From a checkpoint of a small transformer trained on Wikipedia.
Size: 13 layers, width 384, MLP 1536 GELU, vocabulary 3827.
Training: a variant of Muon for these matrices, 1075M tokens.
MLP neurons of a small language model. Each row is named by its layer, matrix (up: input weights) and neuron, and shows model dimensions 208-335. Each number is 128 + 32 x the weight over its row's rms, rounded and kept within 0 to 255.
After each neuron's rows, "fires in" lists the words (lower case) most often at its 100 highest values on Wikipedia text that the model never trained on. A number after a token or word is its count.

L6.up813 [100 150 154 119 145 190 134 158 166 168 132 116 153 135 120 153 130 165 115 153  88 102 189 144  82  75 111 142 115 125 109 119  68 117 137 100  85 107  69 136 143  95 136  92 126 141 127 116 180 133 176 155 132 119 121 161 164  93  91  85 137 170 160 125 145 145 133 113  61  91 140 154 159 156  92 183 135 166  93 127 112 127 117 144  66 142 131 135 104 111 105 184 145 121 188 162  94 120  91 123 109 114 114 149 138 137 131 145 121 195 125 107  83 200 132 121 122 172 141 132 144 156 128  97 170 144  91  98]
fires in: "in" 20, "at" 15, "for" 10, "to" 9

L10.up359 [149 105  88 132 153 126 107  92 142 111 130 133 107 128  87 163 134 143  45 168 111 122 107 185 111 101 110 151 168 103 141 105  91 138 119 123  99 147 131 123  88 137 161 154 110 159 122 111 153 167 166 187 117 151  90  94 131 151 121 101 120 103 136 220 200 132 142  86  94 151  93  86 143 150  86 144 137 129 134 133  96 157 116 131 169 131 127  97 135  96 121 140 176 155 130 137 157  97 103 105 109 183 185 147  88  92 178  86 160  77 141 104  93 157  66 139 135 136  93 177 107 103 138  98 168 146 184 152]
fires in: "on" 19, "under" 12, "became" 8, "to" 8, "in" 7, "into" 6

L2.up227 [130 111 181 116 145 143 127 124 171 118 160  67 125 152 109 182 102 127  95  92 106 148 125 161 119 115  70  98  79 119  93  89 119  35 101 143 134 119 159 132 124 132 103 153  95 149 109 140 101 172 129 191 141 139 149 130 119 137 148 141 126 136 165 104 142 104 144 115  81 115 189  85  75 148 146  94  84  86 185 119 132 131 106 122 141 165 159 143  99 126  87  75 159 144 178 160 122 134 102 124 131 142 107 117 127 112 110 138 173 139 146  81 135 149 117 173  95 108  93 139 102 126 147 126 106 154  91  97]
fires in: "after" 29, "during" 16, "following" 11, "dillon" 8, "when" 5, "drost" 4

L10.up1473 [ 66 132 100 143 110 127  78 130 128 145 109 193 172 122 115 160 135 136 112 196  79 161 170 107 194 120 137 104 125 144 156  98  51 148 128 106 135 112 170  87 159 197 123 133  84 111 104  74 204 107 128 163 112 152 138 126 132 131  99  96 177 141  97 154 170 118 121 140 109 100 148 145 145  92 129 152  93 170 106 130 120  85 117 111 132 171  96 104  63  81  57 127  85  73 124 149 162 133 149 125 125 185 122  75 106 144 153 148 108 166 149 154 111 121 167 111  93 117 152 123 103 181 117 111 169 104 126 178]
fires in: "the" 27, "of" 17, "and" 13, "called" 7, "appointed" 5, "named" 5

L2.up956 [ 95 162 158  77 120 137 107 128 124 140 100 158 100  80 150 139 116 131 104 172 125 104  75 116 144 153 162  45 124 172 167 127 104 121 112 166 166 110 168 188 186 114 213 103  95 152 153 129 106 110 116  90 107 109 104 139  84  87 149 129  75 121 176  98 139 120 155 139 165  88 110 121 165 172 166 146 149 196  76 111 112 145 144  84 144  99  94 138 107  55 135 138 167 109 135 198  92 100 118 131 140 147 165 154 158 115 111 106 113 156 173 102 127 160 188 159 151 117  84  89 131 201 117 110 124 195 120 174]
fires in: "west" 24, "east" 18, "south" 10, "eastern" 5, "southwest" 4, "western" 4

L5.up580 [166  95 168 147 186 101  96 128  99  95 106 161 141 139 131 132 152 146 161 144 148 127  95 204  78 190 167 125 122 112 104 127 130  72  99 171 118  94 124 176 164 152  83 143 130 127 184  74 158  87 166  76 157 133 150 154 137  62  76 164 166 147 109 184  92 131 110 112 122  84 137  99 156 129 154 152 100 134  89 143  90 135 141  79 134 152 150 116  99  45 108 157 111  80 135 172 118 105 115  67 158 143  76 142  93 159 126 143 159 123 152 110 162 161 147 149  57 106 101 130  95 121 161 209 126 190 116 157]
fires in: "west" 31, "east" 8, "almost" 6, "up" 6, "upper" 5, "north" 5

L5.up861 [157 138 174 187 138 115 145  64 155 134 183  96 161 158 140 136 131 146 170 170 138 133 115 128 133 153 128 153  30 150 141  97 193  93 163 101 120 137 168 130 109  69 143  97 117 116 156 129 206 120 115 124 141 146 127 131 165 103 114 146 113 193  85 161  86  61 110 166  98 101 185 125 118 164  98 109  78 160 134 127 108 116 112 102 104 153 125  75 107 148  25  94 137 104 141 110 122 131 111 164 162 142 142 158  87 136 126 103 147 138  95 139 117 129 155 109 144 146 136  74 128 101 126 117 185  52 142 109]
fires in: "to" 35, "k" 16, "silver" 4

L6.up186 [114  80 131 138 188 142  88 110 106  86 135  71 127 116 161 136 117  91 142 112 150 142 150 138 170  97 127  93 169 157 143 137 172  73 104 164 226 141 118 103 167 166 101 120  94 135  92 106 164 125 117 139 110 127 120 110 124 165 122 136 165 142 139  99 196 195 106  92 176 138 159 108 108  68 119 154 189  72 141 165 130 112  95 116 165 104 181 101 117 160 165 148  96 124 153 143 146 130 107 143 107  98  98  28 118  91  87 141  74  90 111 126 157 149 142 103 174 150  99 121 122 202 193 145 136 171 135 186]
fires in: "of" 26, "to" 22, "from" 7, "on" 5, "in" 5, "about" 4

L6.up559 [157 180  75 191  97 154 130 112 129 161 120 140  90 159 126 144  77 199  94 141  94 163 111 149  88 115  84 111 164 121 148 186 110 137 136 146 166 130 118 100 172 106 101  98  85 177 152 142 164 135  80 153 113 100 142  85 181 143 179 143 128 122 155 151 180 117 143  82 123 104 154 171 167 127  78 139 159 128 118 135 157 116 102  72  58  92 147 130  80 145  92 145 135  68 193 105 119  96 112 171 110 157 125  93 134 154 148 153  67 111 108 104  87 160 167 144 101 178  98  87  99 132 109 144 151 121 159 105]
fires in: "of" 29, "for" 9, "and" 8, "in" 7, "on" 5, "to" 4

L6.up348 [135 146  97 153 117 159 140 171 106 146  83 101 112 118 156 114 158 123 146 198 151  84  55 147 145 163 119 124  73 139  77 144 129 109  80 127 118 120 135 133 158  96 155  89 155  97 123 131 151 175 106  98 102 128 131 156 147 140 173 148  72 114  94 223 146 163  88  74 132 145 125 135 191 111 137 119 110 159 149 110 137  44  92  79 151 125 101  96  98 105 104  83 133 120 214 104 151 157 114 136  83 182  83 141  72 136 171  86 144 112 104 182 142 110 135 124 163 113 145  72 102  79 123 151 158 170 156 159]
fires in: "to" 70, "2" 9, "3" 6, "1" 5, "0" 5

L2.up324 [148 154 102 202 121 106 125  87 152 116 142 157 100 144 139 116 193  84  85 213 105 112 143 137 157 182 184 118 134 118 121 105  65 184 147 149 103 106 132 123 116 121  85 116 114 108 143 174 164 148 115 160 106 131 129 104 130 101 147 121 140 140  94 108  76 125 130 123  27  88 205 149  93  81 157  99 130 135 143 121  94 162 152 125 104 141 186  71 103 125  60 116  89 121 138 176 142 125  82 155 140 168 101  76 126 183  98 136 101  66 163 118  99 102  87 102 155 119 106 139 186 127 140 101 126 124 109  84]
fires in: "there" 24, "due" 16, "possible" 10, "therefore" 5, "possibly" 4

L2.up54 [145 109 128 177 147 147 169 103 122  84 113 149 128 146 143  95 114 138 164 149 141  98 153 112 115  79 124 118 142 144 144 125 119 150  84 184 125 135  61  63 135 117 170 127  86 102 140 131 111 163 103 132 138 180 125 178  90 133  88 118 160 202 108  82 157 157 129 160 169 129 122 125 163 135 174  82 126 129 161  70 123 129 160 132 127 128  98 199  84 104 151 155 175 126 202 166 160 159  98 177  85 131  90 152 135 173 133 121  57 111 107 115 149 161 171 173 124 131 114 122  63 108  94  94 138 172 129 115]
fires in: "not" 29, "t" 14, "time" 9, "still" 4

L2.up763 [127  50 141 145 125 156 107 152 147 145  96 159  95  76 168 137  67 112 132 138  96  94  98 132 133 102 112 150  86 113 104 155 134  94 149 127 108  78 129 123 106 210  89 134 130 132 170 105  84 106 115 144 141 191  73 120 145 135 113 115 127 193 101 153 140 167 112 150 165 159 137 107 176  73 182 133 126 140  91 103 120 110 141  87 153  80  99 173 111 119 120 167 103 184 140 151  82 106  55 140 123  85 121 115 110 141 133 150  84 151 118 129 160 138  74 183 149  87 100 149 133 159 144 156 113  87 150 104]
fires in: "located" 16, "died" 16, "place" 13, "website" 10, "born" 6, "sites" 6

L2.up878 [157 140 105  68  79 103 120  98 153 126 136 141 118 160 114 160 110  94  87 163 115 145 154 149 176 149 149 116 122 194 122 132 124  37 104 183 111 141  74 169 116 153 106 160 104 149  93 139 128  83 128 121 142 200 101 143 155 126 147 139 140 106  89 123 155 105  99  59 122 155 203  61  62 149 106  77 163 114 170 113 174 131 166 100 134  87 115  98 138 137 163 109 107 162  89 131 146 130 101 130  75 111 162 126 139 104 130  90 137 109 149 140 162 174  97 154 122 149  70  52 130 137 146 156 167  89 123 180]
fires in: "after" 26, "since" 21, "during" 15, "began" 9, "until" 7, "starting" 5

L2.up1428 [124 123 109 167 112  91 139 112 118 163 113  96 149 112 143 154  92 149 152 162  91  87 133 158 187 119  88 125 134  87 126  72 152 181 153 169  78 147 159 134 168  96 150 110 120 115 149 151  91  81 106  92 157 116 101 186  87 116  72 104  96 168  95 122 189  53 130 213 119 146 168  93  92 144 169  53 151  96 125 109 137 131 147 144 120 101 125 188 137  99 132 169 132 151 139 178 134 140 145 103 163  87  99  96  99  96  73 159 116 155  63 183 156 100 183  80  83 110 130  67 161 148 140 127 155 135  65 200]
fires in: "de" 37, "non" 7, "development" 7, "proteins" 6

L10.up1403 [160 119 129 100 160 149 145 102 109  88 127  57  95 116 125 145 150 135 111  78 112 111 151 168 113 156 116  87 138 133 153 162  94 113  61 115 118  96 115 184 109  86 117 118  98 153 121 153 168 161 173  52 113 100 159 110 168 167 178 143 178 186 133 115 153  79 112 142 125 120 102 117  96 164 176 190 176  68  60 107 133 138  62  95 160  97 182 140 116 178  84 182 175 161  90 208 176 115 145 104 117 135 149 153 126  97 110  45 100 119 115 134 164 130 144 154 147 150 110  73  99 100 163 139 131 122 124 110]
fires in: "with" 18, "a" 14, "in" 9, "of" 7, "2" 5

L2.up677 [104 152 127 192  93 122  87 103 120 145 145  83 157 192  94 148 130 157 131 192 152 154 189 123 142 150 141 148 168 146 166  68 156 107 127 135  89 128 101  91 129 102 126 115  83 135 156 156 118 216 138  88 154 174 163 183 130 115 138  99 106 138 123 127 181 118 185 133 168  70 125 140 124 134 132  53 164 150  96 149 116 139 195  93 184 132 120  86 103 147 126 156 173 150 150 125 139  95  80 143 167  68  93 105 132 140 132 114  77 120  64 105 166 122  58 173 177 100 101 163  81 172  79 157 142 191 127 118]
fires in: "i" 25, "t" 14, "you" 13, "we" 9, "is" 6, "not" 4

L2.up119 [111 172 108 130 119 109 160 147 107  73 109 124 172 127 111 181 173 138 123 168 122 137  48 167 131 155 106 139 158  92 125  92 100 165  67 141 117 158 128 136  84  98 150 187 144 120 168 163  81 155 103 115 126  90 127 149 152  56  85 176 124  99 164 152 171 119 117 220 144 131 114  98 109  98  68 161 151 107 140 112 101 141  74 144 187 118 150  71  89 143 217 156 162 131 105 151 138 133 118 152 159 126 139 153 135 108  61 194 120 109  93 139 184 167  85 160 153 118 126 145  97  66 166 187 131 118  85 126]
fires in: "one" 54, "each" 16, "1" 12, "april" 4

L6.up1450 [180 140 129 154 126 160 102 108 113 103 147 139 119 144 138  89 130 168  66  98  83 137 147 174 172 130 133 161 161 123 132  69 128 124  95 115 131 139 185 124  96 138 121 111 139 107 104 104 159 186 103  76 134 112 129 177 158 124 100 156 109  98  99 146 149 160 125  95 171 113 172 155 161 140 114 137 146 162 133 127  68  97 141 146 118 178  95 103  88  99 120 121 153  77 106 145 108 158 155  58 128 129 149 102  93 137  96 147 155 157 109 125 170 105 105  60  97 140  76 160 132 124 128  98 120 191  49 171]
fires in: "of" 29, "the" 27, "notable" 8, "challenge" 8

L6.up218 [103 139 151 149 134 147 123 147 202 114 117 169 169 125 126 105 134 148 139 154  97 138 132 170 131 132 142  91 116 190 140 124 146 161 107  87 131 160 133 211 115 149  90 159  96 129 148  89  83 146 108 224  78 135  95 130 122 133 150 125 187 120 101  99 142 106 211 129 131 110 137 126 158 129 127 147 153 108 138 120  82 169 121  98 139 138 170 133 107 146  60 128 174  94 117 126 172 112  98 124 155 121 141 165 110 108 101 130 178  71 163  51 103 161 115 120 148 136  97  90 165 184 190  80 146 180 138 101]
fires in: "in" 41, "for" 7, "at" 7, "on" 6, "of" 4, "to" 4

L2.up706 [171 113 106 123 123 170 160 156 161 156 107 101 116 114 139 100 200 145 115 156 132 103 142 122 167 155 124 117 126  85 135 101 120 151  84 195  85 137 100 136 100  96 151  85 149 135 153 151  97 127 188 182 103 125  75 160 153  96 133  84 146 134 111 116 111 107 130 118 158 148 130 171 142 175  79 136 107 141 112 109 135 119  85 102 134 166 194  92 125 208  92 162 112 132  98 161 177 158 128 146 101 125 122 166 141 118 130 157 190 133 138 133 119 137 108  97 156 139 114 172 199  87 112 115  70 102  98 161]
fires in: "there" 46, "following" 5, "therefore" 5, "see" 5, "theater" 5

L10.up1492 [146  62  96 135 172 157 146 197 119 144 155 147 143 148 113 117  92  66  81 183 156 115 183 110 149 150 152  80 130 118 122 113 103 111  79 104 106  70 179 133 156 137 109 109 179 209 117  66 124 174 160 157 106 160 132 116 109 113  90 146 114 137 116 133 226 111 147 126 139 183  87 147 109 150 140 130 157  55 127 180 107  84 112  96 116 171 131 131 114 140 126 186  88 148 164 108 180 103  91 174 176 123 129  81 162  98 120 123 115 141 135 168 132 151 103  93 128 147  95 139 102 153 118 137 140 141 172 133]
fires in: "in" 36, "of" 28, "to" 12